python train.py --d_model=896 --n_head=14 --d_mlp=5376 --qk_norm=false --bias="all" --init_std_o=0.0184 --schedule="wsd" --decay_fraction=0.788 --doc_mask=true --steps=5666 --dataset="wikipedia_en"
MLP neurons of a small language model. Each row is named by its layer, matrix (up: input weights) and neuron, and shows model dimensions 496-591. Each number is 500 + 50 x the weight over its row's rms, rounded and kept within 0 to 999. Numbers have three digits each.
After each neuron's rows, "fires after" lists the tokens most often just before its 100 highest values on Wikipedia text that the model never trained on.

L7.up3691:469460554521480464492520556437510505580604547528451509565442377522502483570578536440516439518537528553555577470506423482561452484450449490535499579490597486577428542502529480448481483471461513548533480616482451415455486450502449510507452540568427548564495590515511514507523453506585388457
fires after: " |", " Chevrolet", "200", " GA", " Toyota"

L7.up3981:487537488486477499506498416580498520556568515455527536497371440473572435501536495503476516434583552565528519415465535559449528570509484529536417586503478497498453511496578543442582529562498427463512487463515487495419447541577479451487495454513628479470495487470431511518584516549501421535
fires after: ".", "′", " |", " Swing"

L7.up1097:525402509473536397545517488544517407480524454436453468509532495523475493416528565492479501463617493453619463512384499458482531473552415464552460531613501460553516467543522517484550527470625430469596488482445453532497520490521448495427541547508429491515520554562492554458517442482605532495
fires after: " the", " had", " a", " is", " has", " was"

L7.up1558:540491478463519471646462457487552422410546573460541491492521402469487456487502487546523430480577475457569460469530526520503550448447465489524564506441521425541520497610529548543600541623477455484468514510433542487461471517560453480371539551433653480459453487527451515453486466585564500462
fires after: " had", " has", " |", " have", "0", "1"

L7.up5373:507513477410595459535497529483526458533524525512457583419450459532494515478573518562498548467508546421521485584601534446631576415591402530440511493476497494507490456487497550532525461570503580500516529536569480431464443492467570475499533541450526507427558533418484472483429490449468492536
fires after: " |", " ", " |\n"

L7.up2459:467561453472594500499537577474488518502466542531510457485513390514557474538489448434486458408447482555517492523512506559483453494513531444523452439565547471466435566596483461540495643484561456441534416444542518445582537509537408502446486520514573588469519500432474473561572453550472492472
fires after: " (", ",", " |", ";", " ", " in"

L7.up2046:501453475518486501460513489563492461469469547539517511455526567423471472535518516524436495464530531497373562427535483459590495419519511447484493573461476508556480571526391504502486490591527446633444462604426557527374496471469475553472507480512497484491511549454393556419433490446603481528
fires after: "202", "192", "201", "200", "190", "."

L7.up5180:435519510516632581611490541516501550523548548441434506577467485564508424449500502536510545491523487638554512550529505560393536474589500436446513539462660462521421569496505535534433523456480475490472519574515503463489515478481406529472521518574450708485570391536559480482543456571479490502
fires after: " (", " |", " in", " "

L7.up3040:378548516454509506501436484494493459543465447384448389577584489544485447475490463492480574408530437477618438433586446515499485490551436563529504494529461485509507541486527498512489559568443416463498540607508448507511483504628531463447590578510581582487462518504457595492500476501528495524
fires after: " |", " GA", " —", " Pld", " GD", ")"

L7.up5132:404506552390441510520555417453361503572573498434490488537508493513467551526440490401456534515511428594554525421490444585483416514510434519515531527564426471527501439461549545422558428553423489468535595503494646505488445460481442514496580557602473537488473483634553508519494492520555509533
fires after: " |"

L7.up1621:420547494540510507542503549556577499531522530453501515504451465523536469450447531395458461427558495569511485506518490446502496508548477520503443451547558371548511498555471559545459565429531480452514424463495425491467596500599523422389498509381564481382520535422429542563561476578493423473
fires after: " |", ";"

L7.up5188:535452469483550469535445536509501469349570427456466491498478547431499414550548539608541429520487602444482473449507584382493545563477375411492429505470545559564482469528493451567487588555530529562547477472482557343474532483448492451430484496459398441492567524555457530468471429487515527424
fires after: " |", " a", " the", " an"

L7.up995:552516580460507543468414517548505452493494419435478509521519571422491443533502461538436440505455481384407507433443533561538588473559495398513453574475487539434599484530517607449505453576554420624476464462476537550401465418519421489524594451528508472427432449525477467510454432561511445553
fires after: "202", "201", "200", "0", "195", "193"

L7.up1598:419422453552480415494493478570535517470454443500490458458557477459467492584488540472458498424514457493585462469497634510505466489495490511510507450564563414505549442567476410490582532447503584501538380497464542553506525544542526484393520624491578618521507458509442518458513560496528514505
fires after: " the", " a", " in", " an", " The"

L7.up1047:569491565516513479528483538587472523522468521533490480515498493485573517574512410496491468470532443458383468501394529463450487532495472486430422525475532489509517409411527506496540566631580423538548467577469503500472491438521548499405595552468440563533578454413455571469485385445620508476
fires after: " the", "200", " this", "202", " new", "201"

L7.up5199:409446553519519389549512541488450483478461564477416473538571497456513472533532489547508506517527457488552494465555521537523507519543446531496513626513530468526503489512507589458464507463487542545526493457456518542383565414523348572369556486496492509592524468489492502530531363529519493545
fires after: ",", ".", " with", " was", " had", " at"

L7.up2641:385508520506464465489506447437423431575475514507503493483490458540516524477457554461335498453547474500464510501514528560470487533431473498547528482479501482513529516435624546464422508529412468484497444528425551490496471517568526464472571529543428522528564507465468516408608472428520629497
fires after: " |", " the", ";", ",", "-T"

L7.up3483:488462505426525511515479600470438482573566536563547506596457482571512454469553469465553566518536538560581557526641484465550401479622445461494567498477575411526427469540545532526519436431429453491577540529473580519467499469499493419514521504490525517440553512394475572516552421578489490459
fires after: " |", " "

L7.up465:483582568584490599454518527553416475510554489522553418561493463475517447538487474460511553520607443640552558470451571454503485415524526500482551451420610429530421561646521503511464517456552520441441539412489467540450514537573495573458478538543531509394623523554420566502482511511508498534
fires after: " |"

L7.up4607:432542483580456501576470468491530537505542454505502524568480430500437517503557519516575491534531542508649529544545455434554478451420478421496544462518552447559365476520490486433409496446469480518524515521420586516536480526502524453403449510507589565495576622578464554420578443503506484518
fires after: " |", "0", " —", " "

L7.up323:525479490498588506549540536487544487473599506534518531502504509490471442532533509466533569442460526483511502484444553499587455557504484522535558509507373524513460496555601487571570549541505494490527520496521528489490579566611364506423537521506559493533474535520497473457496392468500609493
fires after: " |", " ", ")", ";", "1"